Weights of a small GPT-style language model, trained from scratch on English Wikipedia.
Training: a variant of Adam for these matrices, 555M tokens, 8471 steps.
MLP neurons of a small language model. Each row is named by its layer, matrix (up: input weights; down: output weights) and neuron, and shows model dimensions 16-207. Each number is 500 + 40 x the weight over its row's rms, rounded and kept within 0 to 999. Numbers have three digits each.
After each neuron's rows, "fires before" lists the tokens most often just after its 100 highest values on Wikipedia text that the model never trained on; "fires on" lists the tokens most often at its 100 highest values on Wikipedia text that the model never trained on.

L3.up274:547505511503493525480548495489511472508498469566540517450531501458468555499472446517505544489468560481519542526540548440495455473536550514521535577511520497471496485462498523481509480483539515521495529453455520517484549470449465572469477500490506469489471560495530501460483520437493559472446517551427524484563473419510528548449525545484465530523528504520519434491468456542506542464473523513482438500519541497477421443561556474449500552475433482481518499518477548461471489432474598466516373586542570489533542492456509529482509569594474443483555438577420484423526543478465511513
L3.down274:488457533470479485532502467483502428466535445480503500504501455465555477481490484564515512457516479506511487450539526488484523531546574463513534479557471461524549485475551547407511509415535488554496532414563531514487518486513543454491498484463481519555496532510526490486562560498529490436463519518397498565460443467476537528402535526521419480511577569452511519443478508478571534459538515443513485542482508451515434388584539536516462549497511461422538510499486532422499497542497545467489424496502561512519599544485541557493455539459480441441429468565424554445490504557511485511
fires before: "ial", "or", "ies", "u", "if", "f"
fires on: " spec", " Spec", "pl", " exper", " =", " expl"

L2.up303:488461510553481523447497519535421510464534531578514546528496550498491491503506369379503526501481455567525539479511483493557496492482487575502515519459541466536537531498593491487433530534430453530491441473555506550537517448448479517465491521521479475574488476539471578489489542495409555529465476480530463520541515459570547491493520480536499535562517408492531473478574482546519457543605422507491462485488560484524476519465527534428483500487448502596481471441436517542509507460466567438502475523494532537473521567481460465503504481466550523557435429555486501467522471541532522481
L2.down303:562466443520500490496459531502536497479383454533495502520527521527489514501493493431531528510482449544553505471484481494528472613504534532494457480526504588515495556495448495530493430518510469583461430504508485542452522572543432481500514551531470525530513452529540452537460484485513491527433569485464498509547477522528563456431468627428537461466513452525507421440583475559539463537486493481432517522506493432503493436512476513470535517475506555546404442510528491516520517576486448515504500478512459577476498508530409510501521499448569498496518450400470437538460476481513596454
fires before: "\n\n", "==", "\n", "ical", "al"
fires on: " =", " Med", " ==", " ch", "itle", " ==="

L5.up345:456463500506556469487500490496483532493486455539519438477515468526522527477510471434524548547513408526515520444459456488538601480488522548520460487440542413529463513480512565539508496604421474493466492541433525478416547489575470551475528491464486470474490457491413478472558490478401553525575588482508568521444448535508517555514568472543570575460526524428485532515532433543521505430509545556510539484550519487518444515482536488453499533508474523513504493552476545522536481513509443481535423525511556518555494523464519501468551501484456468543494468526493463449526525463526498485
L5.down345:454476477514602489578463446507506525511458438514467555439506441471401454560453532546458446498510465467470572418482515488561494516513544460434455465552502549522541534459489445514447455483519448471520508503503473549519558523473387529420542513417490509453450567491412538477548449480468491552430515475514505465553495523616549471467496528520458523559562484531479488540562482491541454510514489497503490476496426488436474476532538469512568563445534518567513512516446547534515506504450540563538506556490511519457490539489510438536455458464534512483473517495454530454485458516427593486
fires before: "\n\n", " He", "\"", " In", " The"
fires on: "."

L2.up298:452476472524514506506477465506516476534529524502535459506454483438468551534502509505562585518446532491473467458421488511483499498461499449471597459452465490487506465467524478500504481459428552593495522625487552493498460493479481520505426536506504519503526484457414526512571554488486561539419526514439606450505453500522540523532603479528518488451452523483538513495505512538501448432575513559497481438531535532510508493588410448460522533539505454511474493431390533520504520556516578483441497474466477494499491557480563502472589532497572472498430456520480528513492568487525470494
L2.down298:509518418475511473543520503453504506508546519568524421582445511473497459499451510488495488515469505422501514542520484512512424490510474463475554468535451483515440549530498494487569487456420483456568505463508519465528538473504510486506432518542478499488489493458468510538552556435530517531475475479503546516463475504436470416492460509516525494537414582496507444571517490515538463455505488490532546491469461481486490504531572486467467492526601474563476598476481495538536485465535485494480511460520485511487432525507526524512497447467512472575532484493472493491451489549514576632
fires before: " a", " well", " the", "p"
fires on: " as"

L4.up550:533505539555486467453469490469526567503509472410471499476504482538483487463463442575557552475479502506470514485480464467528503410452481469517464507478443514406522483478481544493522471537467503493463496548536553583479473505464495547507482477484511531537459449519528467507567436449504527480516467450512547438459442458490535568449583503484465513497531520420456506508490543511506407523492568537513482553582535423518555462508541560495547553522460547578430508508493536466479537558475560446534531512546482502527538517514501452441581571510537472508529510575498463501549424479477472526
L4.down550:521495511521477484476495472472528551484506482504558555436485520459521513457488525532492433446478488422505486472411468526538503490554419446516558542491477501546544508473453452462515492477571563490484502529489512535459450486491569492515515448494426530546449527584507535498600441486477483488541482459543513506412485517535463499469553477527479489496494532488470488490491483461626461552468507456517491457541586526515585509445553561493476502578434615435517509499478489486417554534464517498544491541476567489505478483468516528484564477508493548485498573432493455515464451474390519548
fires before: "\n", "\n\n", "ent", "ory", "ot", "ided"
fires on: "==", " prom", " prov", "rit", ":", "on"

L3.up463:485529528565535502522469491564475630465531421447480470437468482466474527495501438486542480530552562525525553506486510496530443542513526456463556522481501485531512486562483519440534515496488596533544493458564497515472512449474527551493475532512517513486558510497559493467496497610524456448411448413566505356516431494500473531496505457545569538454467510488532507466344551413524522560497529500505409493464521524478474502553506549519506523518503565464504493541438464447484507525485475522484502512469494453494527458407542432521481482491476473475464501486560374619526560506503507509
L3.down463:453525467407492439438494495484510554528597546559531428534438451490509480511523538543493486467469495464468526535532450546594502468554453454546473504444439412513478466485475511453500489506522505544521522507482493514520477517505557478517483509469578506500489485511506488560513480591489433512450572480464512581456519524513498610497402495439510451529524492487519568518505432520446493525577481512457470537604571428444482482490513536571487539500520505443471518481519517478535438519456479464554444467507544514533504573483443527435533537541529507561474547504471549472462461490475503453
fires before: "-", "ly"
fires on: "\n", " previous", " until"

L5.up641:374546514468501546493493483560471543491557487449482390495491512565501531522496471507528483540424501507488527565448492488564492561520439541511476499504483484488491415524470479517583536487468449425510458451487502560478496498513503514511432542584554480475531479503511473534505460468538537534470516510500525524549444485505512485512488446539484557460560488546482502518395511521449523497505490513482438512523494560585480444562439530483439478484434476504523484515417477540490510458497532515544483537485449496513537438514523530525504463495575500516506525567561420572505505479541489478
L5.down641:484465481460526458507510489480511544490509512518490524481499470532488528564462508454548553588524472489511514520530489539473528460492466419502568483460507492503476468617446484526510462533450486545531386499513460536477516484531498518486433575503528451550418507533500558554457423465502518524563462463465466552438509477567483506415474480518464465554520442505493544504476477449480530490569463489482510465544514559546551515483567473516542588393536531468501416527493493522468477461478531437536507482513521503500571553537509476509506457497489510546464532537501451489493472468453506499
fires before: "-", ":", "\n"
fires on: "\n", "ebsite", "ps", "|---|"

L5.up266:505525492492484530504462458583431502467518479574470455506591569455538554563547456450500538569503522538475521536547526508492549510477528464530516560472442388493481467547559509427478573562528491497522498490458478534535526489504475512463504536541517549516506443538453580546496482514478493465488512489469497502509508426532523464516499476534498525453423495481530474475569515550515460490542464548523512421514521531577567445525523471485439474472532457505464465465474568462512559436460501426509465518500491486528549493428490516502520498509572495537559523485557440462448477509395478441
L5.down266:476518462561498554504437429423517429517486543580533503462500487493483502547594482496436477508508448490524529544545559493513500405481473437547445474493471481501465549496544507501507445550554440513526520486430521464472477522465442445418539459497551492519500447496520487520512503512518525539431543443528546524488482465501565459440494491464473439466499486571428479477496521523439465488469472549523502480540487528434524562496556540470501511505542506526498457519502600489451529502493517508491388480482524402482470485521478597507493551542492525512545541482540501501455541514466520542
fires before: "\n\n", " a", " an", " the"
fires on: " =", " was", " is"

L3.up365:465470498537496484471490542540431455423567477589441490503524520454533524532518507498528454473407489474494633544510415470524578439496501476531472510509466510537533540575538461533458532446532467486517592464518515491484505479480511545496526585519468510524512470541526508448532531415458470497477480523515473555581455462468501521491459494511468458493497507509488457514510466514526419563556498457508485471531554483516515513534506475435463527524483444532489473468496568452564615460474556515429432503501469402510503513487483471443507510558531484450414427550563481437550461509505512511
L3.down365:506428412512475408539466424499486494500459557553480531573473495489487526571505442480503429560573474468515529434487479470446519510548465476504457547537474558528458501496486537522431476481486503481559469520459505487525508550533392452494452480474471544530487514511518526570503548535521567523576458453499516554506535487461556432521475529525513539544463430504483492489533472517519566559451546477512562437488376412466528440526503472547508515494497510491460557535457469554434502450535449530505505483485534475475498467522531491529476553463608523517506524550511534493513392479468485565
fires before: "\n\n", "if", "f", "iment", "ion", "ial"
fires on: " =", " Cl", " Reg", " spec", " dif"

L3.up43:515470525467539501477510489497506485477511516552558554492539505529545502497524416433512499556498434532484518511420523475514516442480462538515480527484577506439528497476560545481516468499528487536438484567547439505470511498538494501419541452450541443519571503457433505520553516500476466498539460505417542555454423619523508541567536429506565455536534473486521457514507470518524518560471561508491346424518493466463430542497445488504440508503477482541491534522433574454504512421503487502456451568576522489548536474490501498470517533492476463518510469513490440465501493535453460501
L3.down43:537462443539488488518494495517572469559531449531509476497532476464494403534458519507499536523483461496434511546441533473439490437478501409463474506478487531523525457450538485549510519458533405460512519457482463466507450503483408486477550447496541581464449531535494538539549494483476505519433482451496443547470539473562498476448513470475502468502565544475485437468560458448529383543422511491554507567497516521469501485474475545451476525478504451548567454488493560538538562552520548541513501564450535495468505562534448453472468512496486468527495485473523567426510491554508544536
fires before: "\n\n", " The", " He", " In", " There", " She"
fires on: "."

L6.up500:529547536490522493513525412518472511459567494490548422475515457478409535506479478505468447582515443513480512451479481491522479514467521384517490509531492486525587522557515634491452503534489432488515496498536553514465416432554496552561461515440525483490479484549511527481501530469472555528509469513512475510490459464500538499528484525506514506524469536472594403430509460487496478534486584490521411466469502445468450559536465480524531482503462505500515503472477537491506567484473500493536490444508568429474506535398548536493490514492522501511507509478506459447472525496420551516
L6.down500:484481431454497516538470500452550493491406514522513516520487473386499498514544528482439471435519518535588521508428481551452476608542452557503519546513502500448526443561474481581549515469498496503553511445451543484441481499547428501537525517480476460445538551480462482533446469548544487531453481511525533434463483477525508501434518454513512531520464507485458549574493537502525597446517449551455499522508474517540522432475483529460537536523550463542438521448474528559541497509523482463539506497489443569403410542535532494433533573454470494479510495564462520510528432536493483525
fires before: " ", "an"
fires on: ",", "rom", "ist", ":"

L6.up296:456478510484531462417523467534516519495454490545577496509547498576522529506473464495499494583511457509479523510408486498535516457511470458542500506500517471554557501464563505536494425543467464507472492509573499520481541494515497549503508522463514491536499493513407478545519493461458556513522446540500521538430432510515539523507511471538547515523507446488557494519552569543448537435541591453513449494575498468533546493487517454444498552458478416522451474489474579484486469442506490489495433458470519555522533484414585466450513567446507438559437458519498431420491502513465471484
L6.down296:465468454443542466488425500480567489574431504552532507560510477428393466531489563517459443486466476489462601518478504455587478517486503447434506576494473574520500542424452466571460514492457372546522504468483448481552531527538395510466467507409535488464501501513448480516500459500505515527542514495495500538581531492584570441476486429487460504518530485513487463429480514469501509516470537457526489452504460510482425505483468431542509531507567480536543473540565549541528462516534540580472524543483469498506539437603435507576532521469515494498486532503443537501540500422513526506
fires before: "\n\n", " The", "2", "3", " It"
fires on: ".", ").", ":"

L6.up28:458508527545536519512533466443477537546436448498451431438450491451553583600556433464468501498484494490490531547478451516510572508453467491459498533488476515461509541537503552472416476491503474512492510494558474544473461535514509554451497507473522508518457581486515598497548528472539497386479411445539563517491412449569490472514573470457465477513488525497500485481479512544540510496441446531518529492595518515454567444473528491456500479537433481545511477505435511438516486551447598507485535522482480523488539506431507507445523547511494470433542517625505482499599544523466494566
L6.down28:507505514508471487467470460507505501438479536470526457522463515491544489582487527624542564545466538569573532526526551427455518451492468457475479460540448468561474444494455517499488450491522473498490454372530470469546484492520534437468566492477529511479523568454511517489554525524436447505466481436487603473489447527469470423494492474486477518530490530469501476464475524515592589495490484494469550557582525432540509455494470466441531455475473502530452460542492472538505509453532444459556444516510484559517504533501523549480494494498545459479515520463448400524474545502535531549
fires before: "N", " ", "ot"
fires on: ":", "°", " prom", "″", " of", "):"

L4.up593:500606524485455474487541448485495524529509532493499439509514550460562507537509470462458429472532445481509517570470514511552493543454537463518494551504559521506565551553458535511467440529449435470483453517419455498494512448528508513552469542531497475483494495495505513504434491523405437467514438473496547477444521417467468525503514468485505501529545494416418448468511415465494498479510554471519483442461478502485486486491382538486521528501505526494495557504439498477542604502487468544529475522487453525545456571458514502585496487458513509523527490446539519469534544496468485491
L4.down593:509541496558479560563459416455501498429464499510530484460550477447573491496532554477513513538491528485514504541509564503519503532534467503435525567450521520514548480540540505448530476518523436556483545480510513416443493541513539508486521535491428503509540503558603508543478448563400521484541466531437530473438462526581508479491466456542488499488474511531493553482551430498506563415543542406556553598506491477500499489505484544455537467517557471407519513471491435564499486439443522487500432507573524455513503446454527482547501462538487523482459454558454427453469461493491484500
fires before: " ", "\n"
fires on: " |", ";", ",", "'"

L3.up307:525467511453504501491554437552472474518538502546554529495498572487474531495577484447553505437409530501506519500428473454529483486493512559485467436476494470530467473449515479451505460539564459532498530455482453531483492514466503564511471513514418445508527466476442507504481495537502538470492516554479487487484541513577513474579488447480464496489556420458542474467539440568483533464571450426502510500538535554509484501495601470458531536498531468564471463511503518495502508399546450398485410558572549554531470541492593494443521497466551479557515545500509453477442451534527467448
L3.down307:467494390443474471554451472563494451513491513557528468548439509500473494491553563534560519543424478547485545467542547404512449409515533525461458566449501548482479545488531443417541482504507442529530447491504509561514455508467525521523493518525492530531469468549507558527502497498440555529519555506462500554483504505549512479522442493497377423553510429525473505509512474597467508461487488471498464493462510474472503429492547475458425485524537444568537467566524469502531474443469462445413468516592511517489453482582549450437509542488544499513487491469465501520486530555507503485
fires before: "\n\n", "ister", "ual", "ar"
fires on: " =", " San", " Q", " Min"

L5.up757:479474522471485467456524539523467549544534531450512458504487497565468524581515524372549530516484535470542516549474490482528494515542466499523469494504518498503499560551422521521520530460476459467503449559467455545396575462516504481481494488470557473533469455493533535499502523487536451454553454566458479467492513479515498470468502524518438608520511507446531477499452519484511459481506515497504490524534531475491547611435527492484401532533437477469571456532350451518502499515509548492522444588497432466488531478486531435522472479636603542545536469500478494485496538448492464446
L5.down757:531489469462482461460512516463384527469570618513541491463451493526466541534469502540545458526439501506505531551479472502478526562477454490544393505465484516481533442571503490485496507521469512493501496503481508472413524487500314458529479460467488517501446510437452550434511497436544452513491539515488497454474495514556461526534543517465537513569528525505580516462426466565469527484493548554543456462576507524537541500507527547507502517447462487491503426518436416477472443447507518494543486565485450531514544497495494444467540488579558528468495492506518415522463533492509466518
fires before: "-", " "
fires on: "\n", "N", ":", "S"

L2.up97:479495501531544508514499487512463485503507505450491474474525533476533531515499509479491465481473501545427505614514470514548534498505480476522491483442372490482477513484518495445502552410463488523499487535500509533537478455503476496517456500495480467530531452522553491519548468544511471446459532520481596486542418513544504508470574488460506544445476497503542516505515474577426494484437513566482441512509572491480476478515433534383554601522443450536507476543418527489621521561563499532506462513517525485504532411504499456504611420485569492498427529546535445482508439520505485512
L2.down97:498528475513477475571479495464549482485425492490607476448537496452546503473544495512511449507457465569493465481518477486487493470511514486494460463483530494452418503469543503429450511468519481565546506552513492460452532509554464516551412455533472498546456513521446546527494489571513466493573557522491589502566490528504490410504522523528494521495436531479574507445536546536460489472491503492613441470472530503417461513448446549498546545553479426566520494502544486458448476554509467481465470487486446472478495527450542518445607468491476506501536517423494501555438494564586539562
fires before: "=", "==", "C", "===", "G"
fires on: "\n\n"

L6.up75:503393504543551551465490495598514488481510485534582450498537581502505508497529484593514546571493489499459516485459528496510531503497544500578469521465525473477557444480545488500537526569444473454523498491509510527521525480504511513484452509475506496501474465440448525490538479502547539474540517450455518568492491461456532578455574501479558500457521512451567527556527377544513477556507530464482453446533508453530472518465515564458509533546476477464511491457468561559579595499455471489559566531459468439500419490420610445499459454458518510513501475508483454429480450518523483505
L6.down75:502482521522504491558479496460558503454450489494454451580533479519451510461517588459445498488503574492442521537495525453545498593478441504467562480474446469466426524546475520545474582536508439427556510493444492507500512565463350534535514452476607499554432479568492524581468482496441432472510437471517466547482558503573549458478556507435539519501450490527503492472463530488507485523560524471571500501434498549504477572509447453497492516492532552557418480435455549548466510520462487441544491581511542496482449495485493464443478454501541548566530511413453518529506505538469477504
fires before: ".", ",", "==", " of", " and", " to"
fires on: "s", "\n\n", "ies", "ents", "ations"

L4.up346:503491480523470489483545481511463562523474517420495454426481526427577499551517516527453488518512504505497449453527459513511508483496520492544527513455530510525514548489509475488418504474425515492494492585476526498534445472547472481505492576474491541526507530491550567441502554518525448449358448482493474492467483513508517494518490549510501448515445475502545496458514497444509552482497494557553497478590488495494515520448562512509478498475502496450478517551431594433519541469513519527503430529539496440487467470513484508480477564532599546488446494501489555487522545450493462491
L4.down346:525525499487510455493499472525583470506462468456543479551491505470548414500546475536537552520519543479562508497524547515525555520592539546430461474439460498486414515469510419491465556527489567497543435491492540497545558598468360551550491525410472500571551526483484409501514508533524530506468478560605460454516480546469527490470506477506476536484468474500474482470449492505536482454490494480443545494499523428515589418487540490497476514482486540512513590539492563551513466510533508463505538502511466532564433511478450462525481477441456449527550492458485535512519514566460497535
fires before: " ", "000", " and", " s"
fires on: ",", "ing"

L2.up185:407506512474514551485451453475449574525549510573488509510543577495503484590561468517560513539471498522534506493484443476523510475499482504491499495414518505397541479450543512453419451402511469563473462545515537450459512439437614507499487518496498515444493526483463547517540496477438508495553461537508510499513438474523536497545489469466471493483524470503479410478522544478434449532468430528490505510526538494495525461455596477411529565538479565500504438534448532432517525522488475492485445528531529462489493508520514439481545534581565496515513468464510512415482516499426462509
L2.down185:410438601524502499493554484589435533524551515513468429450448551501492484588482488500541493474478446518520533574517492504506525417500543539521541490445472449428544441517497515485514518525473540462499496509432534495483477497533778531502523518542466447473468507442475514495458486462487459510502441544513488499490518480547599511518513526500488509553492472460518472475547474552466457498500452556504461561461471475509523485464486529486470537586449503468506460473466509471555499493527493515508466477558492456540457483519535476488543492523538466523499490545508538484515495444472519401
fires before: "\n", "s", "\n\n", "=="
fires on: " ==", "==", "iam", "stem", " Record"

L4.up214:459496485519540493495526493537488498493473518458542446508474536544559550564485482493534488524475429477533539479514481523520486531472516488542526545502550475469620526494517508509405512508423461550496393454405490510438464468465495499481435558479558489506519465527438499522556502520569455542457508472506543507542480459549500539476481505476474485554545452554472481523502486528449495481530528496492487475529499514548467621436482412403531496499514436547465485539456509508556534502481528507529471450454477530565525404441552410553510486507561488550508507462498501418503496488577534487
L4.down214:563558464532541528555541493515472516509508528448496503496425541496542610529515411493541397456449496489532523524519498546451483585466541449507495549509559496451510538465513437435475519401473418573495512493519469501555500494476551605443443533532482546503570428500512473547469500497533536528463442469504561498536466516470512510486465432501489523507543471481477551507510464538473489435501521431468495449551434556508477526495575441472517496524516447524472498511511496486522603495519465596538469485504458510487520465518540442470494531521539478504446547486491552480486473496587488462
fires before: "\n", "\n\n", "S"
fires on: "===", "====", "==", " ==="

L2.up565:487583529555441523427567441530493526530514464527504514501523506502476488494454445474509483489549506562502548467414499432491462509488531506529511501509507502478461514406528530449471570529508472500524471541537429558505489490508495582500480460479545514478480401574553576393569435526486468518475475485471522465534570461497510492432487590455525592528461518479538455501484491482502501477473566483427469530521514504564411513462549452481565547462493454489498488491515509487483526401435530456449488569541542631493591421511533476507489539515526498510505507466513511478506438505542486495
L2.down565:450519530531447525459495520465507512520534497490532551525480516494501372477436461474524543434538527572546522509453480546415461500446491510471521505572494554534474560493529511451505517509544514490476472508493525445535501448482581538549496464487521521514470469499461447475550431523528497560457445452513490521490536484485479458522516542567519602525526542449446522488478498430467479506508458487471521549497477525553420566483492508471536543499523425531524517460524511506478383491442385493476516519504488536495456390451453442533449514555459559506448475545437495449534482555608484557
fires before: "ust", "ones", "u", "ict", "ependent", "ivid"
fires on: " ind", " Ind", "fl", "ed", "nd", "hn"

L2.up74:514545515476459502463533478528528496520512474495532520509516527524451539496535495503504579496547524515617525583522434512550471491497504524553503485483502482485517413506522543545474553528512517527519517548508518445427493494514491533535512518473543554447436559531392463496464500482529527516551537511444559497515495458525526508481452441523477578445557393488565517462471516507400527416440481531492486450533467489489508549545508502528558507523489565529546512488471511621476525476460498467473461467542530448486569480472454498478521457519530495496575492536460503429588459490486478531
L2.down74:563510504470454471477476486512543544543492477496527523579563484495449467524505470524504572500437505556491512500543476467524487491463541504455451501529423474492529458491492508561508589483554500561569542514453473461441478514525585584461504553553448536436503539523452462464511541540541545530498480451475505533521492463489568490482467484480491491459574545475523625524406518543546461477471541546510502441497528469486449526581476596541518441457559502552509524464454489565513452446380446460482499501498495470545494535509443502447440424572467490511488452509457519486562467495499490447
fires before: "2", "3", "1", "s", " |", "m"
fires on: "^{", "+", "_", "_{", "{", " \\"